MLP neurons of a small language model. Each row is named by its layer, matrix (down: output weights) and neuron, and shows model dimensions 128-223. Each number is 50 + 10 x the weight over its row's rms, rounded and kept within 0 to 99.
A block is one neuron, or neurons of one layer that tend to fire together. Before each block is what it responds to, as a language model described it from the Wikipedia text at the highest values.

Responds to: Mostly "the" right after a copula (was, is, remains, as) opening a defining or superlative predicate: "was the first", "is the area", "world's largest".
L5.down384:59 38 46 42 42 51 52 46 44 59 43 52 70 66 42 31 52 47 51 73 46 52 39 58 56 40 38 47 51 48 42 59 37 42 67 52 48 62 48 53 55 52 59 56 43 54 26 51 55 40 35 37 43 57 53 35 57 45 43 43 59 59 43 59 83 64 56 37 51 69 60 61 48 48 62 36 65 43 44 66 40 52 40 27 44 51 40 57 52 29 42 47 51 44 68 49
L5.down418:42 59 59 35 59 46 51 61 72 67 56 58 70 49 49 40 68 57 60 53 74 55 56 70 49 34 56 47 65 47 51 61 41 55 51 48 54 69 47 48 49 57 43 49 35 33 65 69 40 63 52 44 46 46 51 56 40 60 42 44 56 60 27 58 58 58 40 35 18 61 45 47 39 52 39 34 42 52 34 57 27 53 54 45 50 66 51 48 51 44 46 37 49 46 45 36
L5.down926:46 64 29 55 67 54 59 40 36 61 42 52 51 48 46 45 41 35 39 55 74 47 57 54 45 57 56 37 54 33 46 63 42 48 62 39 64 63 39 30 33 61 47 52 52 61 57 45 63 42 63 57 47 41 51 46 44 52 46 49 57 57 60 49 48 48 50 42 50 50 49 50 55 39 46 40 55 57 53 54 58 64 32 53 35 39 36 51 33 55 73 63 39 59 46 59
L5.down943:11 46 48 33 49 56 56 57 54 47 28 59 56 41 60 44 47 46 55 75 55 46 50 61 48 59 54 40 47 56 39 59 47 41 66 54 49 43 45 54 38 60 38 43 57 39 34 31 41 50 61 60 49 39 64 52 61 41 43 39 46 58 43 65 46 51 45 39 57 63 52 46 42 46 39 46 57 59 48 49 36 53 53 61 48 51 42 54 50 57 42 45 54 46 43 57
L5.down1373:49 60 34 49 59 45 51 42 53 40 41 42 71 79 36 48 48 34 57 41 38 70 43 55 49 60 54 54 59 83 63 71 65 52 64 43 61 51 63 50 41 47 51 56 55 43 42 58 47 65 45 40 51 59 55 43 59 61 39 61 57 62 50 55 47 46 43 46 35 45 42 39 56 51 38 61 53 48 52 60 57 51 52 51 51 41 47 64 60 49 36 54 61 38 49 52
L5.down1374:46 62 37 59 58 56 46 62 56 37 48 47 50 53 48 41 48 43 47 51 47 41 46 51 64 56 57 63 51 48 39 47 56 60 43 48 50 29 47 51 44 44 68 64 60 37 38 51 67 37 56 55 58 33 59 54 40 53 42 46 60 60 44 51 58 57 48 45 42 63 34 43 55 54 56 41 36 52 62 38 43 58 69 41 38 42 36 45 54 57 55 61 51 51 53 39
L5.down1854:34 48 40 49 50 54 54 59 52 54 51 45 52 61 70 53 56 33 63 42 38 61 49 76 30 49 60 31 61 51 43 48 67 48 54 53 69 45 70 51 46 51 59 51 56 46 32 47 63 41 39 54 50 49 55 62 50 41 39 51 52 54 54 41 42 28 44 52 40 52 61 52 52 54 45 61 63 56 65 55 42 47 56 67 34 52 36 34 53 59 30 53 48 55 48 49
L5.down2076:51 53 45 36 54 51 65 54 62 38 47 40 57 44 53 53 59 35 38 52 60 67 44 51 42 43 36 38 67 51 64 45 45 44 48 47 62 35 46 48 49 49 43 54 57 40 51 39 53 59 57 36 52 56 37 44 53 40 53 41 46 58 26 50 60 56 70 42 52 53 45 53 59 50 49 40 43 57 39 61 55 35 53 59 47 38 29 62 41 44 07 54 47 66 48 57

Responds to: Determiners like the, a, 's right after copulas or role verbs (is, was, became, served as, one of), opening a superlative or rank phrase: the best, the first, world's largest.
L4.down267:55 50 54 47 54 64 48 55 62 57 44 60 60 46 40 62 33 41 46 56 55 51 62 59 46 53 66 46 75 52 59 79 39 32 55 59 51 53 31 42 37 41 37 57 57 55 41 44 35 73 48 56 40 57 49 36 42 39 48 37 60 63 48 65 48 42 61 58 47 56 32 51 66 34 56 58 56 29 63 66 58 51 56 56 53 54 50 81 49 50 65 50 39 36 53 45
L4.down405:54 43 43 39 46 49 54 32 44 23 50 41 44 51 36 63 49 54 53 33 51 41 37 57 58 63 33 45 44 46 39 70 40 40 61 52 54 47 52 51 45 56 58 20 61 51 58 61 46 46 47 49 47 58 45 71 59 56 37 60 33 50 51 42 31 51 56 47 35 53 64 48 54 56 37 47 69 58 54 43 39 54 26 42 55 78 50 56 49 43 57 51 72 41 67 48
L4.down887:68 48 60 51 36 57 39 42 50 51 61 56 36 69 32 32 41 73 30 54 55 56 43 50 55 45 64 36 67 49 54 55 59 49 57 62 49 55 58 39 34 33 43 63 36 37 62 54 52 31 40 54 51 54 56 70 49 33 54 63 48 40 37 27 41 47 51 54 38 44 51 42 42 41 32 53 52 54 54 59 43 68 50 50 56 41 49 47 59 60 51 54 61 42 66 35
L4.down2030:44 41 60 47 42 61 46 49 52 26 46 59 44 65 47 56 44 58 32 59 45 53 44 46 49 54 56 42 59 52 60 39 48 39 48 47 37 36 71 42 49 48 42 27 30 48 31 44 36 44 57 44 65 53 51 54 52 39 52 40 64 55 46 45 43 35 52 30 60 40 64 54 53 41 39 63 55 67 32 49 44 53 46 65 61 63 36 41 25 49 57 60 56 66 60 46
L4.down2175:51 62 45 57 55 40 60 30 55 43 73 37 51 34 54 64 48 49 59 34 62 40 45 47 56 47 43 41 55 42 39 57 44 55 57 53 53 52 37 43 42 52 29 63 46 44 47 45 49 45 47 53 42 45 49 37 49 26 38 62 85 47 61 64 50 57 49 35 67 49 47 48 73 61 70 40 65 30 52 39 37 65 49 54 49 48 45 44 47 39 44 50 46 72 45 47
L4.down2209:35 49 54 55 54 38 50 61 37 49 55 35 27 48 56 57 33 38 51 44 53 40 46 62 50 43 54 47 40 41 49 46 53 41 45 57 66 40 50 46 51 55 64 52 44 46 32 57 35 56 54 59 46 54 57 48 44 48 38 49 52 48 64 39 45 36 35 33 58 45 46 64 44 52 48 57 46 63 66 55 48 62 54 51 53 47 77 63 59 38 59 31 41 59 70 43
L4.down2303:58 47 45 48 43 38 44 50 59 31 57 44 50 61 48 58 56 48 61 46 43 40 51 34 59 50 59 50 63 69 50 51 56 42 47 55 41 47 51 40 54 50 42 46 42 48 35 50 25 52 48 43 45 56 62 51 54 38 37 48 59 62 39 38 53 38 49 43 49 63 47 49 40 47 52 49 57 39 34 67 37 52 56 60 48 51 36 42 47 64 50 55 66 36 62 63
L4.down2634:44 47 64 51 57 45 50 51 49 58 54 37 33 40 57 47 43 59 66 63 42 57 55 52 51 58 53 27 63 72 51 57 56 48 62 49 58 63 33 41 59 64 28 52 54 48 41 53 40 66 46 38 53 46 57 27 54 28 48 51 46 61 49 36 43 57 48 48 49 48 46 46 60 63 50 56 71 43 47 63 49 48 44 42 47 37 33 41 44 69 45 50 47 48 70 58

Responds to: Fires on word pieces in Wikipedia reception/criticism section headings (Crit-ical, Rec-eption), on final year digits (201-4, 199-0s), and on review ratings like 3/5.
L3.down980:59 49 40 37 31 52 46 45 48 43 70 42 64 49 42 47 67 35 67 59 52 47 48 34 49 79 42 48 54 53 53 44 54 46 39 44 47 48 44 53 53 40 37 33 48 55 50 52 33 51 55 62 24 50 40 60 56 55 42 49 44 40 54 47 57 55 58 28 54 49 50 64 45 63 42 64 53 66 49 63 43 49 72 46 56 48 45 42 38 45 52 41 35 47 48 35

Responds to: Tokens just before a rank or superlative, such as world's (largest), one of the (most), peaking at number, top, list, plus chart-table cells.
L3.down1029:54 50 70 59 52 56 69 36 46 50 42 50 66 53 56 62 40 56 47 63 42 43 52 33 33 57 52 57 76 68 42 33 65 56 62 66 52 50 40 23 57 58 40 47 44 52 53 49 59 59 55 38 37 53 56 34 62 47 43 42 62 37 43 43 57 39 37 48 40 57 50 50 49 42 58 50 36 57 60 54 25 47 61 66 43 63 41 44 40 61 57 53 42 38 54 48

Responds to: Word pieces that complete superlative, award or acclaim phrases in reception and ranking text, e.g. best-selling, received positive reviews, most stylish, largest city of.
L4.down220:56 57 37 69 62 49 31 53 53 43 51 29 44 62 45 35 38 46 51 64 48 51 53 46 57 46 46 55 43 60 55 46 50 51 61 50 57 51 38 62 57 46 31 62 50 40 35 52 59 53 54 38 48 44 49 49 77 41 84 68 30 51 46 63 65 71 39 40 48 47 47 62 51 58 36 44 52 51 60 59 44 44 74 40 62 55 64 42 49 28 51 48 61 62 54 51
L4.down370:62 60 38 38 49 53 51 43 33 55 65 38 51 62 63 59 74 50 43 65 63 54 58 48 44 58 54 41 66 46 63 40 59 70 42 56 41 45 41 67 50 18 62 65 57 52 35 57 71 68 61 46 40 36 46 67 64 47 45 49 43 27 55 52 56 54 72 50 67 36 50 27 36 40 63 49 53 57 61 47 45 44 64 55 29 66 38 51 60 42 74 52 42 43 46 55
L4.down588:51 64 60 59 51 47 57 36 44 41 53 57 43 74 55 67 45 65 58 59 36 43 52 53 52 40 53 45 40 68 48 37 57 49 48 44 59 54 48 45 65 55 44 55 40 49 28 53 53 44 52 39 44 46 44 60 34 57 52 56 52 45 46 52 45 34 41 58 33 52 43 61 52 57 50 35 51 45 69 51 61 45 37 50 45 49 43 43 49 57 51 62 57 47 48 50
L4.down1237:62 57 49 42 72 47 60 41 51 41 37 44 46 57 59 60 57 63 45 79 49 50 51 77 63 69 58 45 59 51 52 45 43 71 48 65 51 55 35 60 42 59 47 51 42 39 32 54 46 47 52 57 41 40 43 51 47 58 43 33 49 54 58 32 62 56 56 43 49 42 46 33 67 48 61 68 42 25 67 36 54 49 49 40 53 46 61 49 55 43 60 50 45 52 43 40
L4.down1877:30 47 56 44 43 39 49 44 52 61 55 38 54 56 59 58 53 33 47 58 41 39 49 48 56 53 47 60 47 54 47 53 37 52 41 62 36 43 30 33 49 44 52 49 46 62 60 50 42 65 56 36 47 45 62 62 82 55 53 52 37 54 36 51 42 55 75 42 44 62 46 38 37 45 48 60 33 40 47 53 29 61 53 51 56 41 60 48 39 60 48 64 45 32 52 48
L4.down2205:49 39 54 50 51 25 54 81 52 54 47 47 38 57 42 37 70 49 46 55 46 53 61 61 63 59 68 43 48 52 60 53 65 42 47 60 40 61 36 47 35 55 33 50 41 59 40 45 46 60 59 48 53 51 42 48 57 46 40 37 58 49 46 25 47 50 34 70 27 44 41 40 50 50 46 47 46 47 50 57 45 41 57 64 56 50 51 26 30 57 49 49 55 53 40 44
L4.down2375:57 53 37 45 52 36 54 47 38 46 54 58 61 63 66 60 41 51 56 59 55 66 59 47 47 40 53 58 52 38 45 53 56 56 44 40 50 46 44 47 38 37 58 38 44 48 46 51 58 59 49 62 50 35 55 50 53 51 45 52 55 49 43 33 52 73 56 58 51 45 17 62 41 59 55 38 35 44 50 56 35 17 45 53 45 37 54 38 46 55 53 56 54 40 67 36
L4.down2591:61 44 38 65 59 37 47 46 49 41 36 38 47 62 36 52 54 50 51 46 34 48 53 56 55 39 57 35 55 45 49 42 55 42 50 59 52 45 58 40 74 56 65 60 58 51 25 41 48 44 51 58 58 67 45 63 42 58 49 65 59 52 51 45 40 36 49 46 55 62 61 64 53 57 63 65 83 31 45 67 26 55 45 38 62 54 43 42 35 63 53 65 39 42 35 52

Responds to: Forms of the verb be (was, is, be, are, being, were), often after can/must/which or a subject noun; also the first cell in sports tables.
L3.down801:53 40 35 46 62 43 57 45 50 53 47 52 47 41 37 65 45 40 63 39 61 52 35 41 41 52 22 58 52 58 41 44 60 33 51 52 49 46 54 56 44 43 37 63 51 40 47 58 40 72 58 55 43 58 49 47 69 40 51 29 47 51 60 46 44 38 48 46 32 59 31 40 72 60 33 52 59 56 40 59 60 44 45 47 47 59 60 66 36 55 60 58 46 53 58 46

Responds to: Dashes, spaces and pipes between numbers in sports result tables, such as the dash in 3–1 or 1 - 1, plus mid-word pieces of place names (Aberystwyth, Aarhus).
L3.down612:57 57 37 38 51 32 61 58 52 45 68 58 51 47 65 65 40 58 68 49 79 65 59 43 34 77 45 42 50 66 57 52 40 46 59 39 48 37 47 68 65 54 40 61 51 64 40 44 54 55 45 63 60 67 55 37 43 46 56 49 57 45 44 37 50 52 37 36 32 42 41 50 50 46 41 53 71 37 50 76 52 54 49 56 52 54 46 45 29 53 40 40 27 80 51 38

Responds to: Forms of "be" (was, were, is, been, being) right after a subject noun phrase, mostly passive auxiliaries, e.g. "churches were purchased", "has been recovered".
L5.down197:29 60 64 51 52 50 55 57 44 38 47 50 28 41 36 65 56 53 63 48 55 51 50 62 49 49 22 68 51 46 43 71 51 37 58 25 58 50 56 50 50 49 48 29 40 38 53 44 46 33 45 51 53 42 44 36 54 63 69 39 60 52 50 41 39 51 52 58 36 56 43 43 42 57 41 52 35 40 38 43 59 51 56 50 37 54 55 37 42 58 58 56 68 44 53 59
L5.down303:49 61 47 38 58 52 57 59 54 56 59 57 59 60 53 52 47 56 42 46 53 47 70 52 57 57 54 56 22 66 35 59 57 62 47 35 41 29 57 64 54 48 56 56 67 36 44 50 41 51 52 45 63 59 64 48 61 34 44 41 56 47 48 54 51 38 58 46 28 35 36 40 48 44 45 49 54 60 31 43 74 48 72 68 71 59 41 42 65 46 63 31 57 44 51 40
L5.down703:40 42 36 49 49 50 58 38 55 40 41 39 41 59 53 61 31 45 48 38 52 30 56 38 50 49 42 46 48 32 55 67 61 28 65 52 29 37 51 53 50 50 41 52 41 43 45 55 67 55 51 39 33 57 49 60 71 36 66 49 55 40 53 36 65 66 42 54 32 36 78 56 64 62 56 55 54 52 49 72 52 62 41 59 50 48 69 61 38 56 48 62 52 41 59 39
L5.down1572:39 39 49 43 56 45 26 47 46 28 78 67 53 41 57 48 43 49 36 61 52 28 53 67 63 50 41 57 54 48 41 62 56 63 53 30 69 70 62 64 47 60 53 59 49 51 32 60 32 49 38 62 45 49 50 29 46 50 49 69 57 44 40 48 55 40 61 65 55 53 57 47 52 41 60 31 57 58 35 61 56 42 45 36 56 45 53 62 71 75 57 28 43 43 56 57
L5.down1700:52 73 38 40 42 50 55 37 49 47 61 38 50 43 53 41 59 45 41 62 45 45 42 48 51 56 43 40 64 67 46 29 48 51 51 49 54 43 47 39 58 35 28 41 52 25 46 53 54 39 43 54 50 52 51 59 44 43 61 48 53 44 47 47 64 64 41 50 49 64 56 43 45 59 35 51 36 48 38 50 48 46 40 51 48 41 38 37 46 48 33 50 52 48 47 49
L5.down1722:55 40 51 48 64 30 58 53 40 73 64 69 66 46 40 34 60 34 49 63 71 41 54 56 54 58 48 62 47 49 50 43 53 39 45 37 56 62 33 43 52 48 41 62 49 41 44 55 51 52 45 68 55 60 67 57 55 58 51 49 45 48 49 42 65 42 50 46 65 64 54 40 48 47 31 44 43 66 51 50 65 42 56 54 53 54 52 54 52 63 49 57 59 44 65 56
L5.down2275:61 26 48 59 58 57 36 41 42 51 60 42 44 43 55 56 33 36 50 46 53 41 56 76 61 52 46 60 32 39 49 50 45 47 43 46 39 57 49 56 36 43 34 43 49 57 48 46 58 58 47 61 32 57 43 35 56 28 67 47 63 37 40 48 61 29 47 65 39 50 44 54 61 47 50 45 54 70 54 56 42 53 61 54 56 68 61 59 36 52 59 50 52 44 66 57
L5.down2613:36 51 41 48 53 59 48 63 61 50 54 57 38 65 56 36 29 57 54 48 65 34 52 40 58 48 48 42 45 53 58 45 56 51 36 52 44 45 40 67 38 54 64 46 30 46 48 35 50 50 55 55 49 51 55 53 45 46 49 51 41 53 48 41 57 55 48 61 69 32 49 58 59 42 49 64 68 74 52 51 60 76 52 59 45 48 47 46 56 52 51 40 43 53 45 49

Responds to: First token of an event or category name in sports results tables and athlete bios, such as Men's, Individual foil, 400 m, Pole vault.
L5.down838:52 64 80 45 56 55 42 56 78 66 50 38 47 47 51 64 51 43 56 57 71 65 48 53 59 39 36 50 46 65 49 37 57 56 42 36 60 58 41 54 38 39 54 54 55 37 60 53 46 40 36 42 41 58 36 66 62 48 56 30 50 67 45 59 43 40 35 42 60 58 67 61 50 59 44 50 56 54 57 51 56 51 55 56 53 60 43 64 59 46 41 59 47 46 44 41
L5.down903:49 38 48 49 50 42 39 46 54 43 58 43 50 49 45 49 38 45 42 76 57 36 31 52 47 50 48 64 45 37 52 45 63 51 44 42 37 48 52 70 38 66 40 43 41 40 48 54 55 43 55 46 63 42 47 68 49 47 57 56 39 56 51 52 49 47 46 44 63 37 41 55 63 30 62 52 58 61 42 20 57 45 56 32 62 47 60 80 69 59 44 59 59 47 48 54
L5.down1463:52 53 51 64 46 49 42 68 53 47 72 49 57 41 55 68 47 51 34 49 65 34 39 63 35 43 50 42 43 62 41 46 44 63 59 50 48 54 63 43 46 71 39 53 52 55 59 49 49 36 58 48 57 50 47 51 53 35 63 64 44 64 41 40 47 44 55 61 53 60 40 70 35 48 55 46 52 47 53 38 42 43 43 48 31 44 35 53 57 46 58 71 43 33 47 53
L5.down1581:38 46 42 46 53 46 47 72 56 31 51 44 53 49 50 37 35 56 64 45 43 48 57 50 53 48 39 62 34 60 52 62 43 60 41 33 45 62 41 36 54 50 51 44 64 57 39 46 56 48 69 58 48 53 42 57 47 42 47 54 38 66 47 44 65 61 51 44 44 35 40 45 50 37 65 40 44 41 50 55 65 38 55 48 39 62 45 45 41 43 19 37 66 50 65 42
L5.down1612:34 60 49 46 57 48 68 53 40 58 35 31 47 54 43 25 41 46 55 42 60 64 51 50 51 50 44 43 59 51 52 56 37 56 56 56 37 23 54 41 55 43 60 43 49 33 25 38 68 53 46 43 63 56 52 35 32 52 62 55 44 53 50 51 43 64 47 65 35 56 30 56 59 46 35 60 64 34 31 41 45 54 38 43 52 54 61 58 57 57 66 56 41 36 46 47
L5.down2020:53 46 44 68 40 48 41 44 50 46 36 39 54 51 38 54 75 36 56 69 49 44 59 49 40 38 51 53 54 53 56 43 37 55 64 54 40 55 44 46 52 59 46 53 48 57 38 54 58 47 56 48 41 28 55 58 61 46 54 42 53 53 38 47 53 43 52 40 55 57 53 40 49 42 42 29 47 69 48 68 47 39 43 46 53 60 48 60 39 39 36 65 47 58 61 57
L5.down2380:51 71 66 43 61 35 50 80 41 45 44 36 67 53 43 38 58 51 78 57 41 57 35 40 50 57 43 54 44 49 49 44 57 54 50 51 46 39 56 48 44 60 47 61 54 45 54 80 66 49 47 57 55 34 36 65 52 27 53 49 47 54 59 64 54 35 37 49 38 48 33 56 40 61 35 58 58 42 53 43 54 41 72 36 50 56 41 54 59 59 54 57 50 44 53 40
L5.down2758:45 44 43 61 63 54 48 43 52 57 52 35 49 50 59 47 55 53 50 53 36 48 44 46 70 62 35 56 44 72 70 47 60 40 46 56 61 45 50 52 46 46 47 52 48 44 56 47 64 42 52 33 50 61 40 59 56 43 45 59 40 49 44 48 51 48 52 43 37 39 46 58 61 45 55 50 50 52 73 55 56 46 49 48 50 58 48 54 56 77 47 62 52 47 46 42

Responds to: Tokens that end a publication or outlet name, or open a clause, just before a review verdict or quote in reception sections, such as Variety, Wall Street Journal, In a rave review.
L5.down36:32 47 46 26 47 39 55 43 55 38 69 58 60 48 47 51 53 35 58 56 55 75 46 53 61 52 48 43 34 63 45 40 44 50 61 44 52 41 53 55 42 48 46 40 47 51 67 59 36 50 65 58 51 53 43 57 60 56 49 52 54 57 59 45 47 44 50 24 57 63 55 42 62 45 45 65 47 53 51 56 47 48 49 36 56 43 40 40 56 35 57 44 56 46 49 66
L5.down567:48 42 59 49 43 61 60 29 52 60 35 50 58 52 55 23 56 56 55 56 48 38 51 34 57 40 54 59 38 44 54 48 51 44 54 68 39 46 35 50 43 54 52 49 57 42 40 44 51 40 42 55 48 51 49 47 46 43 49 51 41 46 23 66 27 52 41 38 49 55 57 26 41 40 58 66 50 46 54 41 52 43 48 56 39 44 30 50 53 55 60 50 49 49 55 37
L5.down665:53 39 45 58 37 59 47 48 55 55 43 60 52 42 68 57 64 47 33 58 48 65 48 51 53 57 36 49 39 58 49 45 44 55 48 56 66 37 67 57 52 43 47 58 43 42 39 55 68 58 62 53 57 63 58 48 57 66 43 54 69 36 41 27 54 39 25 63 44 35 68 50 66 45 61 67 25 37 50 56 42 40 44 52 48 45 53 57 51 73 34 33 62 58 72 57
L5.down1399:55 52 46 59 49 37 27 43 64 49 66 48 57 45 54 53 53 43 54 59 42 38 58 66 47 41 52 52 47 36 68 61 55 36 50 39 57 60 51 51 51 56 49 59 42 51 46 46 17 38 51 62 32 45 53 45 52 56 67 58 36 50 43 55 61 61 65 57 47 55 46 43 51 59 44 56 67 56 57 49 66 40 45 59 44 60 38 62 63 57 50 72 47 68 48 50
L5.down1578:55 45 40 41 42 51 45 47 37 39 56 53 47 38 47 31 49 48 42 46 52 30 57 41 52 67 55 49 60 49 48 57 37 50 60 36 36 50 56 64 37 40 49 54 58 49 45 54 43 65 53 51 53 51 59 58 50 38 41 40 63 56 46 64 42 57 54 51 52 43 44 33 58 56 56 52 71 54 40 40 50 54 60 59 47 52 43 53 43 15 46 53 46 56 46 46
L5.down1687:61 78 50 55 52 53 27 48 29 36 56 37 42 59 83 54 54 40 57 52 47 61 47 54 54 59 49 54 58 54 41 41 51 56 52 46 46 43 38 41 62 47 49 33 42 60 33 57 64 48 46 78 40 41 41 53 32 30 52 33 53 27 49 39 60 44 45 41 63 42 44 48 70 40 39 68 49 59 60 57 48 45 43 41 38 52 34 52 58 57 42 64 41 45 49 47
L5.down1808:66 68 60 45 42 52 60 64 40 46 57 51 31 36 51 51 52 43 50 46 59 55 67 45 47 55 49 52 54 43 32 63 61 46 34 46 58 48 41 63 32 44 46 49 41 47 64 55 58 37 52 50 36 48 51 53 57 50 32 57 55 52 47 33 51 54 59 54 47 56 69 46 26 46 32 49 34 44 55 45 41 61 58 43 50 57 46 50 35 49 52 60 32 46 36 44
L5.down2194:69 45 46 52 53 30 39 56 41 48 44 57 60 59 47 61 43 45 47 41 57 63 61 47 45 45 37 37 57 65 61 47 60 43 57 55 31 53 45 45 46 63 41 47 54 45 58 48 60 46 50 50 45 46 42 45 37 45 53 60 47 38 35 28 37 61 44 67 41 54 58 57 65 46 48 65 40 48 47 59 46 26 36 58 41 66 39 56 62 60 47 46 45 54 41 53

Responds to: Tokens inside sports results, tables and event names, such as the dash in a score (0-2, 3–1), the m or × in 4 × 200 m, and words in Summer Olympics or Australian Open.
L4.down152:40 42 62 39 57 43 57 71 63 64 43 59 35 37 41 64 49 46 59 30 63 51 53 61 36 55 51 49 34 51 40 54 54 63 50 45 33 39 47 57 64 37 50 56 50 56 49 56 50 38 33 61 61 46 39 59 49 47 47 37 49 39 29 48 44 50 58 65 60 46 57 80 49 41 35 42 55 55 53 46 40 39 48 41 54 40 51 51 49 40 72 53 28 71 41 62
L4.down431:53 49 37 45 49 45 48 50 55 55 24 52 43 45 42 49 64 43 50 56 66 45 46 45 39 58 39 60 43 54 52 58 58 29 51 54 47 42 45 58 57 40 75 47 47 56 46 52 55 39 62 45 49 58 38 55 59 51 62 49 57 26 54 41 48 49 58 62 49 65 34 56 52 48 45 48 46 44 53 64 59 47 60 56 46 48 43 51 59 45 68 62 53 49 57 41
L4.down780:65 36 61 58 48 41 57 33 52 35 55 64 40 47 33 49 50 42 66 67 43 50 49 65 66 48 48 46 51 57 41 30 51 50 55 48 51 55 63 53 66 65 52 47 38 43 54 64 47 45 41 49 50 48 56 65 37 44 58 52 41 62 53 36 55 48 55 63 35 58 70 52 37 45 51 53 58 53 63 65 57 39 71 60 56 44 38 62 52 48 57 42 59 53 39 61
L4.down888:63 45 39 61 68 55 68 57 49 59 48 43 56 58 80 63 58 58 59 58 29 57 51 35 49 69 46 31 46 41 35 49 39 51 55 38 52 55 27 64 38 63 36 37 50 67 51 47 48 38 63 76 43 62 34 59 56 41 52 44 59 66 58 46 45 52 40 50 56 49 34 59 54 45 55 49 60 39 41 40 32 39 34 36 65 58 62 45 52 50 46 57 49 43 30 51
L4.down1069:50 46 51 51 39 43 66 22 95 42 42 59 55 37 49 47 51 53 60 71 66 43 48 43 45 34 40 73 42 57 65 53 49 40 46 49 46 33 43 62 54 65 55 47 37 54 31 47 42 43 59 52 44 39 54 53 52 68 48 55 54 61 53 37 50 52 41 59 49 63 64 69 39 37 67 63 54 49 29 63 52 57 40 49 60 60 53 65 53 43 53 56 55 53 45 60
L4.down1472:53 39 55 60 41 50 42 48 58 39 47 43 41 36 33 52 61 46 53 50 49 63 42 48 40 49 58 66 54 66 63 50 55 48 56 41 56 40 54 53 53 50 57 56 61 53 57 46 45 52 36 48 55 48 54 46 73 40 61 53 42 45 54 77 70 64 47 61 49 42 51 49 29 40 35 41 43 48 39 65 54 41 55 53 48 57 51 49 43 48 44 33 47 63 46 56
L4.down1846:55 50 36 45 39 52 47 49 50 46 51 50 53 68 64 58 49 58 57 44 41 62 48 61 40 57 60 56 47 63 25 48 49 38 48 61 52 64 41 39 43 44 61 53 35 53 40 39 65 47 47 63 49 54 28 45 47 51 41 60 39 42 37 45 43 48 44 48 63 60 43 58 40 53 58 46 47 47 49 45 66 55 40 48 47 60 56 37 38 48 48 52 76 51 51 46
L4.down2493:39 39 35 34 50 59 41 52 45 33 35 37 40 53 61 67 40 58 60 46 43 47 54 59 36 34 56 48 46 51 57 58 56 47 51 56 49 57 48 68 44 53 49 52 51 45 44 44 66 58 39 39 50 61 44 47 36 69 45 49 50 56 45 50 60 42 64 53 52 67 46 54 41 53 47 53 47 55 49 55 37 47 51 41 51 57 57 50 58 48 63 61 54 63 39 44